Part of a small language model's weights.
Size: width 768, 24 heads of 32.
Architecture: biases, attention and MLP in parallel.
Training: a variant of Adam for these matrices, 922M tokens, 7036 steps.
MLP neurons of a small language model. Each row is named by its layer, matrix (down: output weights) and neuron, and shows model dimensions 368-495. Each number is 50 + 12 x the weight over its row's rms, rounded and kept within 0 to 99.
A block is one neuron, or neurons of one layer that tend to fire together. After each block is what it responds to, as a language model described it from the Wikipedia text at the highest values.

L7.down749:49 51 55 40 42 51 63 55 54 62 45 55 27 26 46 34 59 40 41 55 60 42 46 63 60 31 51 60 54 55 50 64 69 73 50 55 38 66 38 60 39 44 58 40 58 51 41 30 53 44 61 36 31 62 43 65 52 64 60 54 55 58 51 55 44 39 31 54 45 63 71 50 26 53 49 69 46 48 50 59 60 70 61 58 48 64 46 66 34 56 59 37 55 74 39 41 42 40 68 35 42 36 70 56 54 47 60 45 60 33 51 56 49 37 47 57 48 54 58 34 53 65 47 47 42 37 63 68
L7.down1290:56 50 55 67 46 34 41 62 32 42 39 34 37 49 59 49 48 37 64 47 46 47 35 51 67 49 56 44 60 58 55 62 34 63 51 53 33 23 37 49 46 74 69 62 53 37 65 47 51 68 59 45 44 36 45 65 48 29 55 46 66 52 56 61 50 28 37 59 42 26 58 59 43 60 53 47 47 53 60 43 31 55 23 46 59 55 52 70 56 58 50 68 61 55 49 41 46 49 63 71 46 40 36 52 69 59 48 51 53 67 38 40 57 54 47 40 44 48 50 38 54 54 56 63 40 53 47 72
L7.down1351:58 64 41 55 51 29 26 61 59 42 45 64 63 51 44 63 53 38 62 44 20 46 84 49 51 55 35 47 52 46 39 40 47 48 61 70 55 58 57 52 11 67 58 45 62 54 73 58 63 56 56 40 37 75 30 36 60 66 47 45 55 58 63 51 45 38 56 52 48 36 60 57 39 52 56 54 36 48 51 41 46 42 52 61 50 51 50 31 63 49 64 45 34 47 38 60 57 54 38 60 47 35 44 60 26 41 47 37 40 35 58 54 53 46 67 44 37 47 61 49 54 61 56 44 48 53 45 48
L7.down1787:38 45 51 33 45 69 35 60 42 37 54 40 59 32 64 70 31 48 59 59 53 35 37 57 60 60 51 00 62 32 37 57 54 61 36 62 46 43 42 51 23 55 60 61 47 42 54 66 28 70 39 49 46 26 40 56 49 33 41 46 56 48 38 61 40 80 32 44 42 46 66 53 54 72 45 35 53 42 46 40 56 34 54 60 50 55 45 73 39 20 34 62 44 48 39 45 61 60 22 48 53 32 43 50 76 32 46 44 35 48 31 57 45 55 38 46 46 53 61 46 37 79 54 57 53 59 47 24
L7.down2185:39 46 57 38 59 48 47 24 42 30 55 51 33 49 48 40 24 92 55 76 31 30 57 52 61 54 54 56 35 40 80 53 32 59 50 40 46 55 42 51 62 47 49 35 49 58 56 66 26 44 55 50 46 48 51 48 40 40 50 72 33 38 39 38 39 47 63 65 51 50 60 70 46 71 48 74 46 41 64 56 51 53 48 56 43 53 62 58 55 57 44 31 43 48 50 59 71 52 48 32 42 54 54 48 33 35 54 46 65 55 44 45 46 64 07 45 49 50 71 41 25 41 49 39 76 44 61 45
L7.down2738:49 66 44 40 47 48 14 55 52 59 68 28 54 49 59 73 58 69 67 62 38 36 45 49 36 46 51 37 54 50 37 78 56 38 53 49 60 45 53 37 21 55 69 41 52 45 45 69 64 49 61 36 33 43 77 62 64 39 52 65 52 46 48 66 54 57 61 48 44 48 60 60 37 58 39 51 34 36 44 51 73 47 54 55 60 66 52 58 72 49 55 54 51 49 32 46 49 41 30 52 31 31 47 23 50 54 45 55 65 38 46 35 39 57 39 58 48 59 62 42 31 59 52 65 36 51 61 45
L7.down2843:88 73 59 60 47 49 48 58 59 49 49 51 42 44 43 59 73 62 49 45 47 60 11 55 49 45 64 61 38 46 61 32 54 47 45 27 54 50 30 53 48 52 47 48 49 42 74 36 57 29 52 47 43 47 65 48 48 35 57 66 64 42 56 41 52 40 45 44 59 38 71 29 43 41 60 40 54 49 47 32 57 54 42 49 47 50 57 70 42 54 59 50 53 51 57 38 42 45 73 41 58 60 62 46 34 39 67 47 61 17 43 77 58 57 60 44 58 47 54 61 44 61 42 68 33 33 56 50
L7.down2855:43 46 57 60 35 57 28 63 64 53 61 56 58 43 44 78 53 75 65 49 63 43 57 45 40 67 29 45 53 36 34 40 56 78 40 45 48 46 56 67 49 61 58 34 52 51 61 53 45 60 43 57 49 13 71 59 65 48 49 66 28 66 90 43 39 59 37 50 66 65 52 44 47 52 40 82 66 59 31 58 47 52 51 49 54 51 43 42 65 35 74 55 35 49 37 55 55 59 57 38 37 65 32 51 48 40 53 62 51 65 45 54 60 45 57 59 43 59 49 74 49 51 60 54 37 30 41 24
Responds to: Name-initial letters. Word-initial capital-letter pieces starting proper names in tables and lists, often foreign names or initials, e.g. S.Janaki, Sameer, AZE, Skomantas.

L7.down538:33 63 33 70 59 70 64 71 26 79 69 55 52 52 27 27 63 40 44 49 39 71 52 54 53 51 46 50 50 58 38 61 25 59 51 47 68 64 73 57 69 45 53 60 65 65 53 47 49 54 55 40 43 37 51 93 63 62 52 60 35 42 71 47 60 37 46 42 40 57 52 62 51 20 47 58 57 62 32 56 36 58 51 60 43 22 40 41 57 54 56 49 48 33 41 33 35 30 61 42 49 64 48 78 85 50 35 56 36 44 55 72 40 49 38 48 30 32 37 54 52 56 43 53 61 61 55 55
L7.down643:47 38 57 44 41 51 66 64 65 57 47 36 25 28 53 51 46 71 50 75 55 63 34 31 60 42 51 48 82 64 55 73 71 43 75 40 34 49 46 50 52 60 59 40 57 46 40 42 44 15 49 42 47 28 69 47 44 36 66 34 44 43 49 56 47 46 60 51 56 31 43 52 65 46 48 36 34 54 55 73 58 45 26 41 75 42 74 55 40 51 45 41 45 54 58 49 54 51 61 39 60 51 38 39 58 54 42 65 40 54 56 69 68 44 60 45 39 36 60 67 64 68 42 56 30 39 69 41
L7.down800:59 35 48 49 46 68 48 66 65 38 41 64 65 54 67 38 66 40 49 58 51 32 39 42 26 54 59 71 75 50 52 61 53 42 50 17 46 71 45 27 53 42 55 53 52 54 45 71 55 28 27 35 64 40 55 48 36 60 65 22 33 38 49 49 39 54 45 35 46 40 53 44 55 53 50 38 24 51 36 57 47 63 52 32 56 82 45 42 61 66 78 37 43 58 45 57 55 64 46 51 45 42 32 35 61 68 47 61 51 55 56 51 39 28 54 47 80 33 40 46 55 45 58 67 63 41 40 58
L7.down991:47 43 63 59 45 33 66 42 45 44 47 58 44 54 50 41 41 56 44 32 50 55 58 27 63 42 53 42 67 44 68 54 44 54 40 36 42 60 53 42 57 53 52 40 57 50 68 62 62 67 60 33 52 30 40 55 49 51 42 43 34 60 54 67 66 32 49 32 43 64 45 49 51 30 45 66 71 48 51 73 60 65 24 53 64 41 62 47 51 55 73 64 29 60 23 48 56 70 64 57 56 41 63 61 77 43 46 65 58 53 66 22 63 38 41 55 40 58 44 48 40 56 61 29 41 67 58 30
L7.down1679:55 33 70 52 36 51 70 42 49 49 52 52 53 80 60 37 39 55 44 64 51 54 40 65 47 43 46 53 35 81 48 61 48 65 47 36 42 37 57 52 68 51 46 31 38 69 30 37 51 49 27 27 50 51 29 62 44 39 33 40 40 70 39 59 63 50 48 35 66 61 41 40 56 49 46 52 61 55 54 48 66 47 66 49 49 68 34 42 58 69 54 38 45 47 53 65 44 35 35 55 53 43 31 69 56 50 43 38 57 54 53 34 42 46 60 39 66 59 56 55 51 61 42 43 71 78 36 42
L7.down2245:50 45 44 51 63 42 58 50 75 54 65 53 46 46 40 45 44 62 55 46 43 42 80 47 53 40 45 20 56 36 58 50 59 55 37 62 32 43 51 28 50 31 51 42 56 45 37 49 40 63 62 56 52 46 46 31 65 47 81 48 57 68 56 24 53 47 69 47 52 40 58 48 53 46 33 74 67 62 43 51 56 53 36 34 57 61 63 60 52 70 40 49 41 55 55 55 53 47 40 57 64 30 47 48 31 45 37 68 50 66 47 45 53 49 44 44 42 30 42 63 67 45 70 51 64 30 29 65
L7.down2549:63 43 68 46 39 58 52 62 56 54 43 48 46 64 48 45 46 50 49 30 50 60 66 46 53 63 50 52 50 70 59 23 25 58 36 70 47 50 57 31 54 38 40 66 42 50 41 68 29 52 27 33 60 66 66 57 63 58 43 50 36 56 51 41 76 48 57 54 22 29 50 54 33 38 53 73 68 37 86 67 48 30 55 57 49 57 54 68 47 74 47 51 44 47 31 45 63 48 68 36 55 50 38 60 55 53 28 56 45 61 73 42 36 73 59 65 71 48 35 39 56 59 47 52 56 51 43 45
L7.down2557:36 29 53 51 22 54 64 35 48 58 51 68 58 35 65 50 52 51 67 56 58 72 69 52 50 57 55 39 31 52 36 41 50 72 69 45 47 55 51 68 48 70 48 54 69 62 57 53 34 48 43 35 45 32 35 48 76 40 54 62 34 48 58 59 53 37 57 44 44 55 35 43 48 69 61 61 57 55 60 65 61 61 53 60 44 65 60 57 47 40 53 41 46 55 54 62 54 53 53 62 69 37 49 35 68 40 56 37 44 67 51 50 33 19 72 55 47 43 45 54 47 55 57 51 77 51 57 48
Responds to: Digits in stat tables. Single digits, especially 0, filling cells of sports statistics tables between pipes, plus score digits like 3–0 and 8–4.

L4.down580:60 24 48 65 56 59 25 23 31 71 23 62 56 63 39 73 61 35 56 36 40 44 38 36 56 58 28 47 40 61 33 26 47 67 61 40 44 55 56 54 53 32 64 53 44 62 40 71 44 59 56 63 42 39 37 44 43 55 67 33 63 75 74 45 50 27 61 55 43 56 35 73 66 48 48 55 43 68 44 58 69 25 56 59 61 50 48 89 54 60 43 40 65 58 43 35 41 70 56 61 63 42 55 41 52 72 50 49 49 33 33 46 52 54 62 44 67 42 61 59 38 51 70 27 74 30 31 72
L4.down1126:60 32 34 48 63 45 63 46 73 50 27 29 49 46 37 49 55 60 66 62 39 62 50 48 31 46 49 54 64 67 42 24 53 68 67 68 44 63 42 52 41 44 36 60 27 36 55 52 55 43 58 58 28 35 48 48 49 16 12 50 49 61 47 48 58 30 59 38 64 54 25 52 37 29 52 59 55 51 42 57 48 51 40 44 39 42 50 46 38 59 68 52 39 47 51 67 46 70 35 53 44 64 62 43 61 55 52 72 67 60 40 51 45 55 65 32 57 49 41 44 60 38 44 44 35 53 58 34
L4.down1373:61 40 75 44 37 34 45 44 52 44 59 51 52 61 34 60 37 51 54 38 24 53 48 27 63 45 58 53 39 49 63 49 55 76 66 41 64 68 53 54 56 55 53 44 55 66 45 46 40 43 55 50 60 62 54 59 52 43 46 56 41 62 46 41 41 52 76 35 48 54 41 54 49 47 50 53 50 61 42 48 45 58 40 32 43 69 38 41 27 59 44 56 57 39 66 45 40 51 43 40 47 32 42 39 64 67 58 22 42 40 48 47 59 43 43 48 49 42 55 54 36 27 29 41 70 32 47 62
L4.down1580:72 25 58 50 32 38 42 46 63 65 54 49 42 65 45 45 40 46 56 53 45 54 67 51 54 44 42 71 63 35 66 64 37 67 44 52 67 55 68 42 48 63 41 51 42 76 70 40 46 44 53 53 55 60 55 50 43 40 35 31 31 51 45 49 50 44 54 54 45 43 64 53 59 23 43 60 51 46 51 66 45 45 49 46 71 49 55 39 35 49 63 42 38 38 69 46 38 49 42 58 61 60 55 58 47 65 53 27 49 76 37 58 37 81 57 51 33 33 65 52 52 45 51 36 49 74 45 74
L4.down1586:56 59 65 54 36 58 42 61 47 41 38 37 39 62 34 50 48 50 48 68 61 60 55 55 28 45 27 30 27 55 36 52 74 50 50 67 58 40 35 59 45 37 69 41 42 60 42 46 50 40 37 56 55 47 47 77 76 48 68 51 63 65 49 51 74 57 49 56 54 44 32 41 37 28 56 52 43 38 49 56 55 45 58 78 57 27 45 58 53 48 43 65 48 27 57 57 32 55 33 53 57 52 34 43 46 52 52 51 54 50 52 67 60 58 59 38 51 40 47 52 45 68 33 54 43 54 63 37
L4.down1887:39 51 68 32 52 54 56 35 48 23 54 53 47 53 39 58 42 64 34 63 35 59 31 51 49 67 49 19 80 54 62 42 38 46 53 23 48 39 61 52 63 70 51 48 45 48 56 55 67 24 73 35 57 42 53 61 42 64 41 35 33 52 59 37 51 62 70 43 59 58 71 63 55 30 65 29 61 59 51 36 45 59 36 62 40 44 43 61 45 60 37 49 53 57 41 54 51 43 51 24 66 52 49 52 43 52 58 39 68 75 57 53 36 53 65 43 48 40 58 35 57 46 54 53 60 67 39 70
L4.down1896:60 42 62 46 75 07 49 74 76 62 59 38 41 52 37 25 60 46 27 30 56 54 57 55 58 58 65 44 38 36 57 56 46 47 57 26 67 40 49 55 69 52 41 45 64 28 49 53 26 44 34 67 44 64 40 35 54 57 57 65 43 59 65 57 54 72 46 50 34 45 39 54 61 40 68 61 40 64 33 72 55 40 67 52 47 65 50 53 47 52 62 52 65 49 52 52 69 42 30 67 59 52 51 28 48 60 73 34 46 50 40 50 35 47 29 59 70 74 46 54 69 37 52 23 50 47 33 31
L4.down2560:62 34 68 60 51 55 56 42 49 53 71 57 68 39 50 40 49 81 49 52 48 60 73 44 60 58 72 26 67 60 39 50 27 61 63 63 47 49 48 54 56 32 45 44 62 79 59 30 63 67 45 42 82 51 41 60 46 55 65 29 61 59 55 51 48 57 69 38 27 64 45 50 51 45 54 51 41 58 49 59 57 38 47 57 42 32 31 49 74 64 47 54 76 58 54 64 67 41 37 53 42 36 31 49 76 60 35 30 59 35 54 43 42 58 50 59 58 33 47 31 66 27 63 57 57 51 72 47
Responds to: Digits in table cells. Single digits opening numeric fields in sports statistics tables, coordinates and date lists (e.g. 2 in a goals column, 2 of 2004); also nationality adjectives after "is a" (Serbian, Turkish).

L5.down584:49 49 39 44 43 67 57 61 61 40 46 49 47 32 54 30 47 58 66 39 48 35 43 42 77 37 52 45 68 45 69 60 34 47 40 67 49 55 50 59 62 36 43 39 39 46 45 69 35 38 43 46 33 28 53 44 43 55 25 72 54 47 35 45 59 28 58 47 55 34 45 47 47 46 55 32 38 79 34 52 33 70 57 50 50 30 45 65 60 66 42 51 52 57 50 62 54 31 30 63 38 53 55 56 42 41 53 54 41 38 32 49 43 48 53 35 36 54 56 59 41 51 57 61 50 45 54 48
Responds to: Surname ending pieces. Final word-pieces of people's surnames in lists, tables and credits, often just before a pipe or comma, such as Nikols-ky, Gup-py, Card-ozo.

L4.down211:72 32 45 62 67 49 48 69 27 79 59 42 35 77 54 54 56 58 54 38 47 64 60 20 44 52 43 32 61 41 51 39 52 51 77 57 55 36 52 55 60 39 53 68 54 55 59 70 63 61 63 41 30 55 47 55 61 66 53 33 35 66 70 38 55 68 47 48 46 56 25 56 45 62 62 59 37 52 21 68 64 57 54 31 28 62 38 37 54 52 40 72 47 54 37 42 72 58 33 60 30 49 72 60 52 73 70 42 53 51 47 29 32 55 59 47 41 40 72 43 46 37 47 34 59 37 62 51
L4.down1069:59 49 48 52 53 58 40 33 40 54 62 37 31 47 53 66 41 50 56 46 63 62 31 53 29 50 55 51 40 52 38 63 57 46 40 62 34 69 50 57 51 39 50 36 46 46 44 52 45 60 57 63 37 49 60 53 42 58 53 55 50 40 63 52 53 37 46 56 41 35 37 60 62 60 69 45 55 63 59 48 55 43 36 49 54 34 44 55 69 29 49 39 70 52 56 54 52 46 44 63 37 63 49 50 41 44 55 67 60 35 55 62 59 53 45 55 56 52 49 49 45 39 41 54 32 40 55 51
L4.down1517:58 36 55 35 47 44 34 72 41 59 30 37 46 63 54 54 45 59 47 72 39 52 35 32 50 38 64 51 40 48 28 53 66 43 50 57 66 33 60 52 49 49 49 47 54 71 59 49 51 73 48 54 48 25 57 38 55 50 45 36 55 53 56 47 58 51 50 47 77 41 37 38 49 47 56 49 48 49 70 35 57 65 68 43 55 40 46 51 38 45 42 69 61 63 60 51 43 56 54 43 63 33 41 64 54 64 71 59 47 51 50 45 48 62 57 44 39 64 50 60 68 49 56 37 68 40 52 51
L4.down1657:51 49 54 67 53 39 33 42 26 69 47 37 48 56 64 74 59 59 60 38 49 56 64 60 81 56 72 38 39 44 36 65 59 31 36 56 51 36 61 35 43 53 50 54 47 53 29 45 69 56 47 45 65 52 30 51 30 42 55 41 57 55 32 75 55 45 44 83 35 54 44 39 77 44 35 63 46 58 55 66 70 50 68 18 31 56 64 50 45 66 38 61 36 35 45 55 60 42 54 44 41 56 49 50 40 65 44 62 47 55 42 34 48 42 39 47 46 57 46 47 46 53 52 32 47 58 64 73
L4.down2138:64 51 52 57 45 47 37 59 62 61 54 27 49 21 59 42 52 79 57 28 45 38 46 54 58 67 68 45 55 31 41 49 55 26 56 41 66 57 69 58 65 55 38 43 44 59 64 56 58 64 43 47 60 51 59 62 62 37 63 44 64 62 58 39 33 60 69 33 42 51 69 71 59 59 59 60 46 54 59 58 67 49 49 70 33 44 45 70 41 69 33 43 47 47 51 52 67 32 48 29 68 46 34 54 29 52 27 50 45 69 23 34 45 54 34 28 40 48 60 37 40 62 64 19 70 52 40 35
L4.down2650:54 62 47 50 47 36 46 56 60 40 60 65 66 54 64 54 55 77 46 44 42 29 51 65 48 51 53 51 37 62 38 63 35 32 76 65 48 55 51 56 45 39 52 38 47 44 47 68 49 61 65 72 62 58 43 38 33 43 58 59 63 55 21 48 45 41 36 57 54 57 42 57 57 23 52 51 48 54 54 42 62 44 39 75 31 62 60 57 37 64 44 55 44 47 44 55 47 48 39 59 41 53 63 53 44 80 56 22 46 56 44 59 62 61 73 47 47 42 72 50 56 50 54 29 40 47 57 58
L4.down2864:55 46 60 53 54 46 47 36 39 34 44 49 14 51 43 47 62 71 48 46 12 42 53 56 43 48 52 69 72 54 28 61 30 42 26 46 74 37 39 51 39 53 51 45 59 65 46 41 53 63 70 49 58 57 42 66 53 48 28 58 44 42 46 49 70 61 44 32 35 15 65 41 47 68 53 73 50 58 53 51 72 38 47 38 66 51 39 41 51 38 49 29 60 50 43 84 44 41 52 74 47 60 38 61 38 62 79 59 30 54 61 47 31 51 67 38 59 56 46 48 45 60 43 32 31 69 65 48
L4.down3029:52 43 58 60 67 46 24 46 47 52 76 45 48 60 59 61 41 47 55 36 39 62 42 67 58 74 45 52 29 40 41 54 50 37 40 52 76 56 45 48 26 62 64 57 44 63 52 63 57 34 46 53 38 55 51 67 65 37 54 70 28 47 44 56 45 67 34 48 51 30 64 36 43 47 58 31 35 26 55 50 51 43 72 48 36 39 20 35 34 24 32 48 51 52 56 50 43 55 62 26 70 54 60 38 36 69 39 65 51 52 70 46 57 54 56 51 48 52 65 36 45 41 65 45 59 52 59 72
Responds to: Split-word initial letters. A lone initial letter split off as its own token at the start of a name or rare word, such as F in Fez, Fantom, Fallen, or A in AOP.

L5.down1792:55 45 35 47 36 37 50 68 52 66 50 57 29 52 53 55 70 64 40 26 54 64 48 74 41 49 49 34 41 61 72 40 50 78 58 46 37 58 63 41 48 48 55 49 40 60 35 60 60 51 50 61 42 49 40 40 39 44 61 26 47 62 51 49 68 56 50 60 63 53 78 54 50 44 33 45 56 55 80 44 30 61 37 61 73 53 34 53 43 34 44 69 57 42 61 53 42 46 44 80 51 67 31 34 39 66 55 45 62 44 44 56 42 53 62 43 43 39 42 51 43 49 42 56 40 35 39 58
Responds to: Numbers in tables and statistics. Digits and table pipes in stats, sports tables, census figures and coordinates, plus words that precede a number, e.g. density was, 2.76, 232.6.

L4.down402:36 42 64 55 40 50 31 53 34 56 64 67 45 42 52 53 36 52 53 31 61 72 37 40 66 50 30 51 60 52 66 46 35 61 50 48 46 35 44 49 60 63 55 56 70 33 43 47 45 69 60 48 27 73 57 65 64 62 48 46 36 51 47 37 45 45 57 72 46 38 57 59 50 73 38 43 48 65 57 64 65 42 65 60 67 61 66 34 55 47 57 34 40 43 70 58 45 41 56 58 50 54 28 49 60 28 49 42 36 60 50 55 54 51 37 47 48 62 54 57 28 68 39 40 58 51 54 83
L4.down558:52 66 53 47 32 59 43 57 76 44 72 42 41 41 41 65 72 36 69 52 65 40 40 61 54 75 28 43 58 51 44 55 24 46 37 48 35 62 30 63 34 67 50 32 50 43 51 52 54 45 45 49 48 67 55 50 50 58 39 58 54 53 79 60 69 58 39 69 66 59 62 54 44 47 47 27 50 61 24 39 58 57 44 67 62 47 50 54 54 44 51 33 75 50 64 32 48 36 54 51 45 35 38 65 58 54 29 48 36 64 44 42 48 51 59 37 61 46 38 35 09 46 39 25 42 54 36 36
L4.down1065:17 18 58 69 66 47 50 59 45 66 55 56 17 50 24 54 45 63 43 69 53 49 20 64 49 47 55 56 66 61 33 45 56 62 64 76 41 62 49 61 54 34 38 51 50 40 32 48 50 31 49 46 43 43 48 58 43 31 36 42 66 44 79 57 62 67 42 50 44 62 47 55 33 59 61 26 62 70 56 48 66 47 72 55 52 33 46 68 52 71 42 50 39 36 65 49 57 50 50 71 56 40 52 33 58 50 50 40 39 52 32 71 39 63 46 38 50 50 40 36 58 33 54 36 36 56 49 43
L4.down1351:17 32 43 46 75 37 38 55 34 60 56 45 53 44 29 54 61 52 56 65 70 56 49 55 45 70 44 21 52 44 50 29 59 55 64 60 47 59 34 63 45 49 25 63 43 53 45 62 45 57 57 49 40 64 65 58 57 66 34 53 27 49 73 65 30 53 46 39 53 38 48 42 59 41 34 48 66 73 46 52 64 42 67 37 36 52 59 63 56 66 34 52 29 33 46 43 35 45 57 58 43 66 45 54 58 41 62 72 48 56 38 57 68 66 44 46 51 50 43 21 44 58 46 44 59 35 70 38
L4.down2004:32 48 51 58 82 45 68 31 69 58 55 56 50 54 49 96 55 38 45 50 50 69 51 50 53 41 57 43 50 53 28 43 67 71 51 31 48 28 57 30 35 54 53 31 58 45 55 54 52 65 45 56 65 40 44 41 62 38 45 52 51 54 57 64 68 27 49 34 53 70 56 46 44 53 51 00 61 61 52 66 59 57 63 61 52 65 49 37 59 48 25 49 40 28 46 58 40 55 36 53 47 60 50 54 28 11 56 48 46 53 46 72 43 53 52 26 32 47 54 46 59 70 48 53 57 31 52 44
L4.down2240:28 22 51 70 51 25 74 56 53 47 35 31 34 57 48 33 46 71 48 53 51 40 41 39 46 51 76 54 47 51 61 36 27 65 60 37 49 45 51 35 79 53 43 34 59 28 36 39 49 57 52 37 42 75 62 42 69 36 70 64 60 59 43 71 52 32 54 44 62 55 54 79 61 45 48 51 55 69 64 79 36 65 70 76 44 51 49 68 53 65 52 48 50 49 53 33 34 25 54 57 56 54 59 47 40 38 37 34 59 55 52 37 37 53 42 32 36 46 37 48 49 42 47 62 54 50 31 54
L4.down2644:49 32 51 47 49 38 30 43 52 80 49 59 42 56 42 51 25 59 53 49 64 48 48 48 55 61 20 37 64 53 60 67 37 64 67 44 23 67 16 43 54 60 55 50 48 57 47 49 32 60 41 37 31 49 60 57 60 53 54 33 32 45 49 34 74 29 66 29 59 58 32 60 56 61 53 34 45 81 67 65 31 45 67 59 53 47 41 41 51 44 62 58 54 34 46 48 56 55 42 74 54 52 43 62 73 54 31 36 37 57 45 52 55 82 69 38 22 44 51 52 39 23 44 36 66 34 47 61
L4.down3050:37 49 50 53 70 57 44 45 52 62 56 47 46 28 38 60 47 57 58 48 44 38 54 51 64 26 59 40 58 61 45 65 46 49 47 57 60 44 61 49 22 51 62 67 49 49 31 53 83 32 50 46 49 50 52 27 63 34 63 40 51 77 64 43 70 37 61 28 36 48 71 61 35 70 27 37 58 66 46 65 56 49 47 55 62 49 30 41 64 67 32 54 43 42 50 53 56 52 51 70 36 60 63 63 40 62 55 54 51 54 48 52 56 38 53 53 39 58 42 63 48 50 46 62 39 52 66 64
Responds to: Proper-name word endings. Final or middle subword pieces of rare proper names split into fragments, often in cast lists and tables, e.g., Ates, Satoshi, Ostende, Bougainville.

L7.down407:71 43 44 50 32 53 43 44 53 52 43 49 47 45 43 61 56 55 56 45 46 58 57 50 49 33 44 48 47 69 46 76 63 78 49 47 53 34 35 38 34 44 63 56 62 68 51 48 37 55 49 61 23 51 42 30 42 69 78 41 38 68 63 46 69 47 44 40 61 33 55 47 49 55 51 66 49 61 32 40 55 40 67 48 48 54 56 61 18 51 54 44 64 40 56 54 59 33 46 32 53 44 49 41 37 47 64 50 66 39 45 78 44 46 45 35 54 56 54 57 40 58 49 48 60 38 53 57
L7.down707:73 46 54 50 60 69 37 54 46 57 50 52 60 52 46 68 47 65 41 40 68 48 55 62 32 45 29 65 60 68 46 36 55 63 69 64 55 50 51 51 19 35 40 50 47 77 47 32 47 52 46 36 33 34 47 55 46 74 49 42 51 52 54 51 42 59 59 55 62 55 38 65 65 59 50 50 35 71 41 40 49 40 43 56 61 67 43 36 35 28 35 58 53 44 72 48 23 43 55 54 51 57 79 60 49 57 59 40 34 46 45 40 66 54 72 50 49 46 55 49 43 62 64 38 64 56 49 40
L7.down1122:45 45 75 72 58 58 38 42 66 67 56 39 28 49 52 65 49 71 43 38 51 50 57 48 31 29 35 55 48 51 49 80 56 80 46 49 57 57 41 55 43 45 33 42 34 40 59 35 58 57 57 54 38 40 53 48 39 43 61 61 58 38 58 42 55 63 37 63 48 41 58 57 72 43 47 47 39 62 70 43 42 41 47 55 62 36 47 38 52 36 72 48 54 50 61 59 39 54 51 36 52 37 69 45 68 54 59 66 78 35 45 53 31 56 51 44 41 52 37 45 29 62 46 44 44 48 49 70
L7.down2410:37 37 44 43 61 28 16 39 51 53 37 39 35 46 61 79 49 56 68 42 48 33 72 53 57 39 49 55 33 45 26 44 29 33 47 36 54 63 56 32 41 58 38 59 59 27 63 40 42 76 54 52 54 37 66 65 44 61 47 60 57 77 53 52 59 74 55 52 54 38 40 41 54 44 41 52 41 60 43 51 54 53 35 48 42 35 39 44 69 38 37 44 45 78 65 50 36 28 40 47 37 47 64 50 42 39 34 69 34 51 27 57 57 53 54 44 46 31 20 41 19 48 58 50 42 41 59 59
L7.down2503:68 40 74 41 52 57 25 37 36 47 52 54 43 34 55 64 41 62 54 53 56 58 57 44 56 45 51 56 44 73 37 52 73 51 32 25 44 52 36 25 32 65 42 59 33 48 63 43 43 56 59 48 56 49 56 31 54 68 46 51 57 63 42 58 52 73 59 53 50 52 41 46 47 52 27 57 55 54 45 48 19 45 45 38 70 41 54 62 56 57 21 59 51 56 56 54 62 59 45 30 34 50 64 50 56 42 49 25 63 36 63 54 65 46 57 53 71 45 66 45 54 61 43 76 66 54 45 71
L7.down2513:57 36 49 61 39 30 31 62 52 39 48 51 71 57 56 84 33 50 65 34 58 57 66 19 40 62 47 41 52 41 27 51 61 63 35 41 56 61 31 44 39 62 46 58 39 23 41 51 50 54 27 53 46 72 48 45 64 45 42 31 52 39 56 41 56 51 49 31 47 41 70 50 81 53 38 33 48 65 30 86 53 64 32 34 55 47 39 61 39 53 29 37 28 80 65 56 20 49 74 58 54 38 54 35 43 61 36 46 46 59 62 56 70 35 41 42 46 59 50 66 49 43 37 46 71 46 49 50
L7.down2514:51 73 49 51 64 61 52 43 57 67 34 23 41 53 48 74 62 60 37 75 43 30 41 50 65 39 66 42 44 53 51 74 54 47 48 47 34 51 21 37 37 63 41 60 51 47 66 39 48 52 49 52 44 74 55 46 31 30 47 49 52 56 57 64 42 45 53 39 33 35 64 63 50 49 36 17 49 34 41 51 46 58 53 48 39 46 44 61 50 50 54 69 55 44 71 69 29 54 52 72 40 43 44 55 36 34 57 48 59 51 41 40 61 49 48 38 62 48 47 49 55 47 37 45 46 20 55 50
L7.down2626:31 49 35 44 41 30 01 87 44 57 48 63 68 58 53 87 49 43 52 47 50 42 69 61 42 57 40 40 42 43 26 44 43 52 66 45 71 39 47 57 53 58 40 61 53 47 44 47 51 73 63 43 58 51 59 60 53 54 35 50 38 61 57 51 53 89 44 59 64 44 64 47 56 58 52 56 61 61 58 65 41 56 49 66 39 53 39 27 43 52 45 60 21 61 60 47 60 44 56 45 26 64 31 75 65 45 47 43 40 51 76 65 51 31 62 64 27 40 45 56 44 68 65 55 61 56 53 52
Responds to: Transliterated name fragments. Word pieces inside unfamiliar foreign names and song titles, mostly Indian film songs in tables, e.g. Kadal, Varthaigal, Naanalle, Kundalkar.

L5.down1280:56 40 76 42 44 37 41 57 31 45 56 43 53 59 42 77 60 58 50 39 48 54 48 52 69 54 40 43 53 55 33 54 76 36 53 45 75 66 57 37 49 63 59 44 60 44 29 66 51 53 43 39 56 51 42 73 54 56 40 36 32 73 49 66 38 32 35 28 68 40 62 51 64 41 36 65 51 62 54 51 65 69 49 59 36 34 35 31 45 53 43 67 52 43 47 50 19 38 43 57 38 56 64 55 36 44 65 49 50 56 36 57 40 50 83 32 60 69 44 31 58 74 55 51 42 48 52 61
Responds to: Initial capital of names. Capitalized first-letter pieces that begin a split proper noun, often after a line break, parenthesis or comma, such as K in Köppen, Z in Zandokan, G in Gunba.